config = dict(
    hidden_size=256,
    num_attention_heads=4,
    num_key_value_heads=1,
    vocab_size=2048,
    norm_place='pre',
    positions='rope',
    qk_norm=True,
    tie_word_embeddings=False,
    parallel_block=False,
    init_std_o=0.00548,
    warmup_steps=101,
    decay_fraction=0.688,
    final_lr_fraction=0.05,
    batch_tokens=32768,
)
MLP neurons of a small language model. Each row is named by its layer, matrix (down: output weights) and neuron, and shows model dimensions 0-255. Each number is 128 + 24 x the weight over its row's rms, rounded and kept within 0 to 255. Numbers have three digits each. A neuron's up and down rows have the sign that makes its largest values positive.
After each neuron's rows, "fires before" lists the tokens most often just after its 100 highest values on Wikipedia text that the model never trained on.

L2.down168:132129130160130097109102127148075194144104147115111101106120117157151128096119090157100122117134141113157157159155141124096147086123139141140160135138172137183164133126124072062132125113116090128096114091166141109093169152159157145144110119113113123146116064148125164100130142153098136101134122186156118150104153152141149125158147173166138145116131112132163156112147093147110160131143126115125137129137116121106120127109098155089141134184134142117081152126167134113142101104142121141146153116158092135148133108100113116120113127099138129075117138128115110146059085125150157123130132124119102118116127145181113094115160132124106087136105117149128110152107116090118138143121118151123116091166145150126116128101130090130130155120129149094120133145079099117131113140121062
fires before: "\n", " ", "-"

L4.down378:106135114141145154171129095100158144145116127117129124099128106116157144115109161159092100132126112148130158146144155144125096128123121165054129120139113124142121098092146126135142139146081137109128146106147143101106153123117197149159107105065116096173128095112111154133125126089130170134109143109141158144071131189116155123126104156085093121125119134091170152111129149128132118129103174116109133131098103131107136122130129086134100123160117159132116122092123091120131147110131110119152155098163181164134128131139132088179084154135093138145113115089115154138088107146134142134130132145117136098157144170137136115112111115114138172127116138150170145160113146134124161153120108133172116092141130133170127107121102159111160162122144121120144075125149180150160094159145170
fires before: " |", "%", " m"

L4.down342:134164127064166125136154148122115121104126130117111116175132156187143129144139105095081153081145134114125148123186133119145111128116128165125104102127119059117133137146139133118117133116174125141144123141124172135141135112152122137151141131132101123129133097125159105112119128130109137131114125082092097118179134131179161082126118137139067132158142122097122108118132143120117156118113143163145137128123110131184153144097113116143124138102130122133253088093107115124113105123128146145164153106127109134104135099142117147107147131151159087137151139127096130118122110103134116101138192093109102144062098135115150128116120187165168123166125106133166100147111166149130156131119129105145129133123149129119142149096140139149098111102111137109146125125100109135162147111134118
fires before: "\n", "j", "i", "g", "ge", "-"

L2.down107:124098096130117124145122141149108146102157115152145117076101146104113095130144118109078153144166147160129132105136124136149096149136137167147150120082153123112143104152126093118161133099156123131153172151146154100172065164119155130096129128166123083105133103097118099066133115145126099124110108114164061167131116152118083178117118144119120150156154166128119149167122138125157097109116099147111114166121171113148128158109109137128117144166104165138124104107123150161102131100136108142148121146132119135118161131090102147146145067131115103142114140138137126151126122151150179151156165133122159116148125098153158122155127082146099150137145135147155158149149129168133133081136129112158134090123157142100120117134109174096165157134146135153166138114080108123101157129110128
fires before: "==", "In", "The", "===", "ion", "S"

L4.down372:091102082088138170099134120164146122110159111131135161112163127129138148123092153106124129148136133122160065151135136116147158126126096132125174170079126097127162113123123078111140073135106119135143148131109144142111136115155097103125140131143104081102097125124115178153155124159107141094127153115137110089093160144136112154148129117107129135125150125168117133103131124122141148163087116137124132177086144151146126099145069161135124110105106093118107146126146136116096146155108089134149140167096118194164142147100189174080189142122135111147103117114136098117154111088128110154131128144133105161118156138136143132158140114082160143152133123097140150108138121125116126101116126155086134142129122117143150142118113099128149116113163098080105122128121109083130067113117137
fires before: ":", "\n", " |", "ode", "("

L2.down233:102114145152102083108150150098127147145148111138125142092132164121145135141072155135118113119116098135168101139164138128130147144114110122158140161157125134121097142125144135064125191147162122087103121169125134141149127123158109117108108112184115155138138107129118095152109081116198123151165126134180150118143119166089139129128172136077118127155120096117137144162125110133144110130150150132105161111119119110151133123140144109103152124164140138152145153142131126094136160120122102170142145127144141112079106101156126111111110129077150130151051133145103131133102073138153105130144127110093146204142125147120110125106149135094098127168176139166141145137071099136148117161137135158150134147133120147143126136131103153140143166125185118133149162133090122107117121140128117
fires before: "-", "\n"

L2.down345:135174119163149112175143135137141133097104096168159130142145179152131112105171160128122123078131130143154157086141093157125142090126131098092109159138122066153153100076171145159137062108119108125117115127086167160116162133122123141142122115131162110137111142117122130129094112123170130128153127098145121112128126156126105172127110096161132099118105096115094094144129120098106128152120172118121110126156173134177116138160137115162129101105110143100178155152124139133174132161122165107127168113154081112107153148130103149114140156116111126123157117147114143120123148135111112098160110127134151166095141137107183089129081115179140127117112131112166135122096132152116128112149150166162143160095115139137123100137120093137090096144137133128146123123126147175147156151150149
fires before: "\n", "-"

L2.down501:109119128096079130088121134140127146137102171151131060146109208108101137127108120140120153145117099127112107142081131152129143092150109095144116083141126112134142127099189082151107107137155117150143151104133132136096141158118152156086127143128143111121123113157118135138173150080109118157101133120107121105105132131089098092132123157130121087093125137115112157144165126141186117158121138121116095087134133150119114117114067105126123154126140135079120164163103133101114152133116113149134107139137127129132147106081113111123139149107104159166132132112091129139123115141155105142112098150167154087131119087159147091171148130129110119100122137084158144126094161172160129113119115161133170139109101137154073128135110103106127142119117121113119143108161194119109136132170150
fires before: ",", " |", "–", ".", ":", ")"

L2.down66:135128148176160137123147152118191148111133093120142137088130107120146116154151130140112109146112121093108116140110102068125089138147136119104097104151122134178146117136119157120122152153141106124138129138155159159150112122127131150118165123145130111142125131101161103135179147113139147137155121167167174122123094140150125092150138144145101100135107107149103136125107123111073104161139123142097149130125137081140122147063144096155123165112136121113164165122126103157113117179137131143123131128141118120148151112115149079089120118141118146108137148193146140118111115110139111082104129140179087136122161137121115109158117119141095091129115124159138080100153136147172153174167135111121148118114179113117119127147132115099119155080112158119102114135152101138100033128134084
fires before: "ion", "ular", "ions", "ard", "ister"

L4.down283:130120098112144084126125109145119168135156133144122115108129143150107139138120143132152139120170111077115096110132135114140131118125135168180136126155112152141150129133154089114114147143184132131111143155125133151129132132124154142113141129110121128179172133143113140088138129121116136160140118058155120096123063127132162128147103140100118139154142152108143168137185132131134112081134171144152169129128112096154148151160123148138140120114162118114107147085146099108121114157109134167122106129126172128141158115119142118121127128062150146100119147152157090070098108130162147136111117168129124155148119108121139123110119114111157091119149162083139137131135160090168134164100136152090170144151075131110117155072090162132113090139157142123084106168169127145114156159112081
fires before: "\n", " a", ".", " an"

L4.down168:091149131133133109161108135107076102135129089129113099125177123139096154149103143134165148110093144160128089105106082113143129149127144153122142141135170107091132075158171101171105162152132145133168147074097115114124145113101099131090117108128107127122126132115153154116203138128156133115154112112185146125139082120113113123105125113107113099118169144093105100105154093103119127082113183116101140149130114119097137119115114135128150149114185117132136108110116164141133110117115167128128118105076108098145172124107135092136092123134162148141121151138125100122087133143102106142170177127127083093139094136082146110134072132132129139108126132074135113135176119114153117118130107166136131141109106152122117151109157132120134087161117133125135151124133119167102111109128164
fires before: "|", "ate", "th", "M", "field"

L2.down500:102165119148124166124128141092154147100143126092141110151155109135114131132116114127118087133128142137105116122137132143103090153135108117131115136133144087123128147143135100121147132144143140112107159149101101089127122127149093139130145063137135071158132091114113147133099115087119124125128130186125200096125109128139177130166134131162130128136052139138169103113105144102191118107128134093098125145147095139144123132112101073116147161119150143176133149129191115096123101137130132125161124123142100140113153098110086112115175112159097097123131100128088123089141097146115124118127116106170128122136112114116186122127121096160150153138131119122118154153147151138129108091179125179122142077144126111147169107128154156191145115107105127172132111123112124081144144112117118
fires before: " |", "t", "h", "a", "ly", "N"

L2.down458:166128084146139135125109122090137139117106088157135098098087104108188127137121150126131122138141124143135096114118150135121135117139163091122123148142150135149144102141122148124141148147135104129143164100121157132134121158086149121123132090099147161124112142106116142124177158124167063137129149092140131098126179128091097145120183139148135136115144131123118090167148119146155111053135129083123197122048081158135137111164102104143120133160124170120068148145166142154109096151142104092132126109119126165184128108118111168129129104150150125123155160144135117106145127113148114126088145103150149130137120112136118113128126102130111093112105131129155121096143096158131143144162164158124122128099133114132124138152110149138111140143158109073151091087101146160110114112151103
fires before: "\n", "ent", " a", ":", "ael", "-"

L4.down179:103143159125114118150161111130126143157139130181098137097176110137080126142149126090152150136108134110147122072095150107108113126127135144149105104103093171098115104126154113141101134143117123113162099117093122117196140128191106109109120111145122136128073109150123140116159164130139136121116174087144092148143087132101157141147100133096133134142159099164075145129163167102140112117124125113206105144138134143106121114135150142107127105120089138106089125165144179157136147093142115127144134095092151112155091133151169131128107075079146120110124133128112157108122120112163117133116139122122127116075107136135145149110152096100110111127148143123121122160173089098107107155109170142100136136126109153152133103104106161105132141099163092119157120110144108134113130106106166
fires before: "|", "\n", " |"

L2.down475:128134146124122113110156168120100116130149126126142107110102137110114064084126144112143109138109103095130097116115107120116148156116142111157136126067152134123145142141140169126153098112122144075116127169117171144092091147072139132103121130136129091174128122147121105122096111117105114144131109124135128114123130118103143109111109153104096113128102127135134148141120154175183112150113141151148144098179132135119142124142091115189101117131110085179135158126139140111109123142099119116140138119127130093085128126133127125111097146119095133120078115139104147157098163135107162074145087170127167124157122098156156149130166125121108096113142136123129118084135176137164127116138132080128179103103147121114155126118136118108161160079151168104060089136114115102067129122148101
fires before: "\n", "=="

L2.down406:082104159073134112106131166127124142123099159122090107056119146079127139125121110105124061146148118133147126148136122137134143116140089140143139104140147125137105131119185108116102124124095098077114187116141153111113096145148120121095123150107105107129124121129143088129107145119127106160149101159123109122129135141105140095139129165103134109111160141120107111142170110099165076102121134148104147145111184124127129135095152115107135153153071157106146146145105114130119151146146159125142151090156134116077099095157168131099117113119130089098083129130115125073123134120139120119101129108135118124092159114080122096094160136107122091168113110170093157140175129169168111131144158140107108128097089167130130113124125138150164169099135159121144159101136117114139139143126130
fires before: "-", " -", "\n", " M", " Ro"

L2.down489:120107171130173136121116144123148159146125125113151163112156106125138132130151098097198142123124113139155096154140105103157153093165106150126125119098118112141115117127161140099135149110143096110121129112128112093116113119113145103135127128141199105125139126152131104098127131151123159130151124204144139163155108134153146139156145146132106079113140120147147110136122133160177107125102142132145122119111141137130122123105086115140153112135145197182102173120152129157102144117135141119130108132136147152101131160103109147073145130084110105094105146150116127140126138145112144135143048127135104101105126175092129110156151125099121126126131132108146154121102153150146088120102135097117118113143098133133154124155068167084137098136090165137144136138147112188102052155123160
fires before: "-", "\n"

L2.down337:078138116113150142114124116147120165124169151183105149084159122087129104090106153122120164102143136099141141108132146116119111141144106166140154130092099073117153170121075133202094133149142102134130128144159116130115133161164114167127140165121148082104133077155167130117115108116151140169122123110146093124086136122111107177120114146078158128138111108150124148120138103120142118130090099108118163118098140129163125133123142132118156132076094128141069106135180115137142151121161156148124161101141125100091145109142153116096126143089149090168157098146110169096148097152140138100106119168119140169115085131144093143130177129125115137148124128094140118099111145101145111114144120114141142111138167093142123101140104147099161126123133120125127128133119081136157109113128109
fires before: " |", "ia", " place", "ton", "ers"

L2.down449:162079132141119131131116113149181152100139111130169139108087119139136162132152161127136107125134089115160148147126131177121149135142141138123123146121096139180120185144129162120102133173157109118139108111108148117138111126120088153100129142145094136127138081119121156117173159197163125145183132117155116127153102140139142103101167121190126128090159107098108130123106134126145152132171085113087123126161137125128134150131144157152124133145163119134156119132112153147109119170184132177097109128137127165116121110130102122135145150104122128118199139156119109118080164095093103151076119137122127172155152114130109096163137096148094147120111164107127105138135117154124165151119109142119114146127112112173157157087152125146126137146148128092139117104151138140151115160091102
fires before: "ion", "ister", "ions", "ular", "ional", "im"

L2.down73:136156158146172116090118122146077165125168165142127148084136127140155117136125161123121178146092133137126082103096097133141128162150117106180167113059120161150125132148126155159161127126157139133135123098120112115174120119137147157086134086117143129121118111074113178119138137112152135144129170126109126154124129099081116113155156138118099129131144110121154161164144102137173087144133108100122136101108132160097135134112131151102145133089138150144126147069121164114126090131138124133104149151144119180112133122141114139127142109118135097101112122131149121150097127137161137139097079166120073119130132132134127118142111148102093167168166119131148113141121137151116126104139130099092135156118124101115091131112160087100142126110144092142185130144151147089060122168143147
fires before: "\n"

L2.down14:119124116172102175155123118094143115123102114141141126099098136094115184155166114110122123162127121135131061126106109168135119109147097169122140163116148119123118082088113150108125142114177168174133113133163144148074106105112157138111141113151117146083157109130099154114138112082115140139088166147147121182100130103144121129141150123135074128127085129126123155140140121118124123130086143134135143109131125120131126109142121183136137116064137136094156147134110102161133157139111092128108146103149112177108123132126120056107108116139117106163081139150109119121086146113126116098103134139064132143129093105087155119143132131082143129133112155150119104156113119121110107111116118141108147140127135104121123089145127130141176132091109092113165174118135122112128083077116107
fires before: "\n", "im", "ip", "an"

L2.down330:139110115132139120143110112102107097122113124115152162096093120089140085116102139103140178145160103168129129102101161124105122098142143126140130141102128119139132138166087143134148114132132139146150127125152150123129125137166138157116123125118125103112111126178128149173174133180107113071123123144139154171090129113116108145105123117112098123110209149103096150105136146111122088104132096101171139107114110136139147140148116120098109154113160134114093129130106142147130138128128173156125143125089109095136138106117089096140091161125159145135121170161160133142140187110107119172124122114166100112148102131115102093136146118182120110122177144103133121093143130183156134106060129181156139106112108117106088114150086134109156104138142145103157088115126113115182106119143123
fires before: "==", "=", "===", "A", "-", "The"